python train.py --intermediate_size=4608 --norm_eps=1e-05 --rope_fraction=1.0 --attn_scale=0.125 --optimizer="adamw" --max_seq_len=2048
MLP neurons of a small language model. Each row is named by its layer, matrix (gate and up: input weights) and neuron, and shows model dimensions 384-479. Each number is 128 + 32 x the weight over its row's rms, rounded and kept within 0 to 255. A neuron's up and down rows have the sign that makes its largest values positive.
After each neuron's rows, "fires on" lists the tokens most often at its 100 highest values on Wikipedia text that the model never trained on.

L9.gate1243 [118 176 200 121 174  96 140  71 110 115 157  81 116 152 121  94 118 189 137  75 129 110  98 172 144 128 110  72 136  96 117  83 139  79 146 124 165 163 176 150 144 117 150 109 146  71 145  78 106 128 124 166  97 161 156 130 131 130 135 113 153 139 110  79 148 114 115 131 180 130 130 108 109  90  92 130  85 145 147 146 182 147 115 102 132  60 114 169 125 135 123 145 132 117 116  84]
L9.up1243 [100 131 121  95 113 125 137  98  79  97  90 129 192 143 110 124 148 130 123 136  79 133 142 211 207 145 198 110  92 121 147 116 164 142 114 113 104 168 137 112 197 186 158 183  32 149 124 126  83 122  97 176 148 135  84  91 185 157 136  86 108 141 221 111  77 136  75 137 103 169 154 141 104 107  75 131 143  88 135  69 168 159  87  84 121 133 202  69  86 122 158 168 131 131 151 146]
fires on: "\n", ", a", " Japanese", " largest"

L9.gate3708 [140 133 118 160  79  96 130 102 113 142 125 153 162 143 138 159  93 101 122 118 161 112 148 137 112  93 122  83 129 160 184 167 152 112 123 166 147 183 135 123  87 108  99 149 131 169 150  63 141 139 144 138 136 145 121 157 139 148 125  94 155 161 169 101 106  85 136 117 179  90 136 139 126 122 131  79 164 108 126  74  58 131 102 139 106 109 126 108 150 104 193 143 142 163 135 135]
L9.up3708 [ 66 101 134  60  93 120 164 110 115 134 198 140  64  67 149 162 104  97 133 135 111  82  72  80 142 142 115 120  56 158 113 131 108  81 105 136 168 117 147 118 163 132  84 164 110 191 121 135 113 151 151 156 122 114 108 152 104 152 136 113 129 147 181  92 113  79 133  85 112  71 141 181 108 159 146 127 149  97 142  83  97  65 133  99 118 174 156 130  83 147 105 121 113 131  88 138]
fires on: " Al", "Al", ", b", "side"

L9.gate883 [163  61 119 105 137 132  60 140 101 105  77 137 174 134 145 152 170 123 130 135 113 127 107 111 164  94 169  75 195  83 141  98 123 116 165 169 184 155 133 136 109 163 169 120 196 162 104  79 126 127  97  38 134 201 141  68  91 172 112 116 116 167 107 140 144 113 121 121 160  77  86 116 116 142 129 111 128 135 149 108 128 146 153 145 123 158 130 153 106 177 123 103 130  95 120 117]
L9.up883 [157 146 111  89  52 153 138 123 175 128  72 191 124 144 169 178 157 178 145 136 118  91 103 142 148 148  96 113 153 129 151 155 107  77  99 110 149 102 102 169 146 134  94 109 122 149 137 155 109 136 147 118 127 150 112 127 170 139 147 151 184  98 168 157 130  98  97 132 101  89 107 169 106 168 128  69 185 177 149 100 113 123  95 153 111 124  63 136 124 136 127 148  75 106 179 101]
fires on: "\n", " the b", ", b", "; B", ") |"

L9.gate671 [153 190  85  87 152  95 141 122 153 104 179  60 155  57 158 111 105 155  79 152 152  75  99  81 139 110 130 112 163 107  99 100 131 182  96 122  98 177 129 127 123 138  92 119  93 150 102 112 177 101 139 170 159 186 132 116  70 175 120 126 115 136  89 165 109 126  71  97 171  93 144 112 136  99 130 204 121  44 138  84 129 134  96 116 106 134  77  72 126 130 148 111 137 145 117 132]
L9.up671 [143  90 113 160 112  89 110  72 170 199 142 156 153 125 105 134 113  51 122  78  91 161 190  96 105 132 104 125 137 165 163 127  87 112 177 109 156 154 114 121 144 151 127 136 147 131 115 117 114 183 145 133 165 154 113 162 141 104 164 152 129 118 111  91 112 107 144  82 132 140  69 139 151 113 177 142  86  94 144 172 110  79 131 141 123 165 157 118  95 158 153 136 111 144 174 146]
fires on: " | M", ", M", " (B", " (M", " | B", ", b"

L9.gate433 [180 111  75 116 155  96 144 175 116 140  90  89  98  64 132 129  72 143 145 157  92 157 160 164 118 134 139  54 134 152 108 117  83 145 107 162 185 146 171 169 151 141 102 152 149 197 158  86 188 108 136 125  66 124  98  90 115 160 168 101 119 126 169 180 125 141  93 160 131 119 177 151 138 121 157 179 112 119  67  87 132  73 167 150  99 159  81  89 116 172 189 101  53 192 200  89]
L9.up433 [164 142 132 135  90 110 129 147 102  87  80 126  50  97 122 106 107 124  91 118 114 135 148  87 148 165 129 178  43 126 107 102 153 165 115 149 138 140 118 124  61  96 113 167 145 102 202 163  87 135  99 168 104 107 134 158 141 117 150 158 147 114  93 125 176 119 135 197 165 189 158 143 107 102 158 157 130 138 108 171 167 173 159 173 138  92  88 101 156 123 107  73 160 123 182 181]
fires on: " A", "; A", ", A", " (A", " | A"

L9.gate780 [126 105 132  75 151 118 138 169 122 113  73 127 129 171 182 190 133 137 101 106 140  85 124 124 116 107  90 109 160 156 144  92 219  54 135 114 154 155  78 130 128 149 102 228 150 177 108  97 107 115  71 107  96  45 134 143 144 114 162 156 123  93 104 126 158 127 150 146  76 166 142 136  83 104  84 126 131 131 121 160 138 148  93 136 117 161 146  74 143  97 149 170 149 148 122 134]
L9.up780 [124 137 108  79  62 163 147 113  99 109 148 174 138 119 125 135 155  68 138 125  92 111 111  76 153 161 123  99 156 102 183 159 138 132 126 123 116 112 142 167 175 112 120 119 158 160 164 202 122 153 134 135 162  75 165 232 168  70  96 115  97 157 181 165 204  57 130 154 134 141 129 129  98 108 134 139 112  68 126  65 168  77 155 115 169 185 135 125  82 118 154  95 138 165 145 175]
fires on: " Al", "Al", "973", " l", " "

L9.gate1405 [141 128  58 147 142 204 108 133 135 124 130  98 205 158 153 109  83 103 147 163 120 168 124  97 148 117 110  93 150 109 149 131 156 117 117 131 124 152 144 108  79 111 172 112 132 143  84 111 102 177 109 142 119 142 145 114  96 140 118 159 125 108  96 140 105 130  89 110 138  96 118 185 169  68 104 170 100  49 142 103 141 111 104 147  83 143  74 186 113 131  78 134 122 131 171  97]
L9.up1405 [162 147 116 183 124 132  83  80  86 184  98 129 105 159 112 163 134 125  85 160 126 118  90 172 148 120 112 106 188 166 164 115 128 153 116 120 137 190  79 115 153 155 150 152 101  93 118 163 131 143 148 143 111 125 106 149 133 110 151 134 105 105 111  79 119 131 123  84 107 103 124 141 158 177 101  96 164 154 102 111 127 106  90 112 122 161 140  99 141  79 119 133  92 135 155  92]
fires on: "B", " the b", ", b", " a b", " \"B", " (b"

L9.gate387 [155 164  96  78 134 152 121 107  62 109 143 143 182 110 147 114 114 134 180 160 118 116  84 196 170  88 128 133 116  86  88 101 116  54  61 147 141 154 175 136 137 117 136 152 102  97  87  85 121 138 177  99 115 152 117  63  81 166 191 103 140 168 146 142 158 111 180 133 118 168 109 158 130 111 117 132 153 120  87 119 129 129 125  75 131 154 167  92 115 157 178 131 149  65 130 157]
L9.up387 [130 150 101  81 143  88 146 113 119 151 158 147 103 125  89 138 131 132 165 158  76  61 124 121 139  93 131 155 210 147 101 101 148  72 102 132 144 128 102 179 163  80  92  75 120 118 180  96 101 113 133 100 148 129  88 147 113 174 102 130 154 132 170  79 137 108 225 138 142 151 139 126  79 204 117 155 114 137  97 145  99  86 122 167 144 154 183  77 167 147 114 148 112 123 110 122]
fires on: "\n", " F", " are"

L9.gate1898 [185  96 106 139 185 100 115 168  89 111 123  99 154  81 192 145 140 121 173 126 132  66 111 162 197 115  74 123 118 124 136 125 137  94 114 132 128 147 133 104  86  68 129 117 126  73 117  83 118 108 145 110 123 192 200  88 148 178 161 118 112 148  74  28 115 110 141 127  97 102 127 149 144 137  81 153 112 163 130 135 131 123 126 120 137 122 172 160  95 167 113 131  86 110 141  52]
L9.up1898 [124 155  86  73  98 130 135 100  98 124 150 132 195 162  94 118 172 148  83 113 151 192 122 158  80 164 172 110  65  33  92 121 174 104 150 147 141  87 118  91 163  89 207 165 187 111 146 122 138 155 136 110  60 117 136  97 121 183 136 135 146 130 184 182 155 138 115 114 145 132 160  64 165 106 130 112 174 113 120 104 135 125 122 147 166 149 117 110  93 132 142 144 121  96 110 129]
fires on: "\n\n", "\n"

L9.gate1456 [189 193 123  76 161  80 117  43 105  86 163 138 154  87 174 138 184 144 142 122 122  55 141 161 137  72 119 130  54 121 110 113  96 141 169 138  95 109 159 121 157 166  87 170  84 204  79 114 102  83 110 175 128 178 127  96 139 178  97 117  98 113 157 154 152 135 103 115 182 173 117 119 136 105  74 131 171 156 114 138 161 114 142  85 103 123 156 162 121 143 125 115 147  93 144 102]
L9.up1456 [116 128  84 169 165 150 140 120  40 156 147 152 127 169 110  85  91 124 134 136 125 131  96 137 100  89 182 131 165 142 125 104 117  73 114 101 158 148  76 131 125 197 144 101 117  89 176 131  94 131 100 162 178  98  57 185 128 148 116  61 144 161 145 152  74  75 157 143 143 156 104 109 148 111 141 124 132  85 113 103 123 157 117 206 117 143 111 160  97  67 117 168  69 113 119 193]
fires on: "\n\n", "\n", " on the", " in the", " from the"

L9.gate2735 [139 160  89 115 119  35 158 148 105 135  99 114 112  80 121 148 157  81 168 200  87 100 105 220 119 166 142 100 109 116 150 158  43  90 100  80 163 161 145  91 174  42 119 185 102 126 146  86 118 124 149 113 129 167 149 119 100 121 150 101 122 133 148 100 102  43 155  99 146 141 115 162 113 116 115 155 153 102 176 158 117 157 100 113 109  50 126 135 111 113 183  90 150 155 155 121]
L9.up2735 [120 155  90  68 129 140 158 183 122 125 145 146  92 142 132 118 176 121 119 112 124  83 108 158 112 141 153 130 114  72 136 111 122 155 110 113  97 114 118 149 125  99 108 126  83 156  85  44 100 162 135  95 184  97 124  85 103  57 153 141 124  48 121 185 121 142 154 166  84 164 165 192 128 137 135 163 121  99  83 151 113 190 120 116 105 188  87  95 151 118 126 105  95 157 173 139]
fires on: " | A", " O", " \"A", ", A", "; A", "A"

L9.gate3621 [150 170 124 201  97 149 103  87  71 121 128 136 106 178 117  72 129 113 104 180 158 140 118  99 145  87  94 119  87 164 141  91 126  94 165 155  93 160 121 181 157 114 133 176 141 134 117 166  81 114  92 155 147 142 113 111 112 120 144 149 117  93 147 121  97 138 158 173 140 161 145 112 136 132 110 149 189 188  62 103 132 110 128 112 100 103 188 187 154 136 161 156 147 157 146 113]
L9.up3621 [ 96 117 139 127 137  88 171 148 154 166 120 141 181 129 105 173 138 123 102 135 169 100 139 122 145 163 180 100  88 123 117 130 140 150 141 181 111 102 169 132 114 120  78 145 101 172 195 125 144 157 101 141 150 132 103 120 102 151 103 164 132 165 127  66 100 144 149 168 158  89 145  82  80 204  99 114 196 109 174  81  64  74 107 166  85  61 113 145 119 162 149 192 136 111 113 104]
fires on: " bl", " Bl", "l", " Gl", " gl"

L9.gate612 [ 88 152 140 100 110 150 115 129 110 107 154  90 162 135 171 136 190  91 101  86 168 105 113  94 123  73 118  80 109 153 118 129 166  88  79  96 224 175 132 188 123 148 120 150 140 137 119 104 179 114 133 106 112 181 104 159 100 186 207 142 108 146 107 147 130 122 134 142 151 132 124 129 141 107 130 211 112 143 141 115 107 124  98 119 146 150 169  90 115 104 135 103 113 182 173 124]
L9.up612 [149 108 145 195 135  54 120 159 136 150 129  79 119  74 147  91  95 165  57 155 122 136 133 185 151 190 142 114 165  87  78 123 150 123 102 107 169 141  95 127 135 120 105 155 112 101 183  82  97 157  46 174  95 127 103 116 106 139 122 117 141 125 155  83  98  99  98 113 175 134 176 123 103 177 134 116 136  93 173 122 130  69 193 193 175  77 128 141 137 137 120  92  95 103  84  79]
fires on: " P", " the p", ", m", " a m", " \"P"

L9.gate2850 [182 131  95 164 173 104 102 100 104 104 161 100 167  93 125 112 148 117 163 125 178 124 140  98 129  63 145 132 162  99 117 114 153 102 125 153  97 160 147 126 171 109 134  61 132 156 130  98  69 136 146 129  99 146 133 111 170 154  74 189 102 138 138 124 158  93  98 175 131 129 169 126  95 119  95 125 139 125 131 116 166 105 115 102 168 151 138 176 118 122 143 167 127 122 113  90]
L9.up2850 [127 161  97  26 166 154 125 139  88  96 134 145 130 117 148 148 140 123  93 181 138 112  78  73 126 119 125  73  73 122 120 152 136 123 153 106 129 145 112  82 117 141 165 133 148  92 152  96 103 133 207  70  84 115 126  86 127 200 120 143 146  79 143 137 123 129 187  86 195 134 141 115 156 178 161 136 111 173 158 116  98 124 119 195 125 129 117 142 139 147 111 133 160 165 121 123]
fires on: "\n"

L9.gate762 [133  88 137 139  77 100 113 146 155 125 144 129 123 120 113 109 104  70 133 157 104 114  70 122 107 118  86 132  90 163 161 176 165 115 107 105 154 116 107 136 101 118 118 119 123 116 126 123 131 128  63 101 154 191 125  91 123 129 134 135 136 113 176 113 136 177 106 173 182 120  95 136  62 148 167 159 129 102 141 141 122 130 113 132 208 115 159 114 125 156 162  94 169 128 125  89]
L9.up762 [104 100 125 112 197 151 117 113 125 115  92  99 140  61 120 176 118 168 132 130 115  79 127  89 135 162 118 140 133 173 132 117 173  70 129  93 132 144  91 141 166 109 117  85 148 155 125 131 148 154  73 121 136 127 133 123 138 163 148 147  84 194 104 119 129 108 109  94 110 132 207 181 160 149 153 123 175 148 135  51 104 123 182 162 150 178 105 165 149  73 104 128  70 149 118 119]
fires on: " P", " the p", ", P"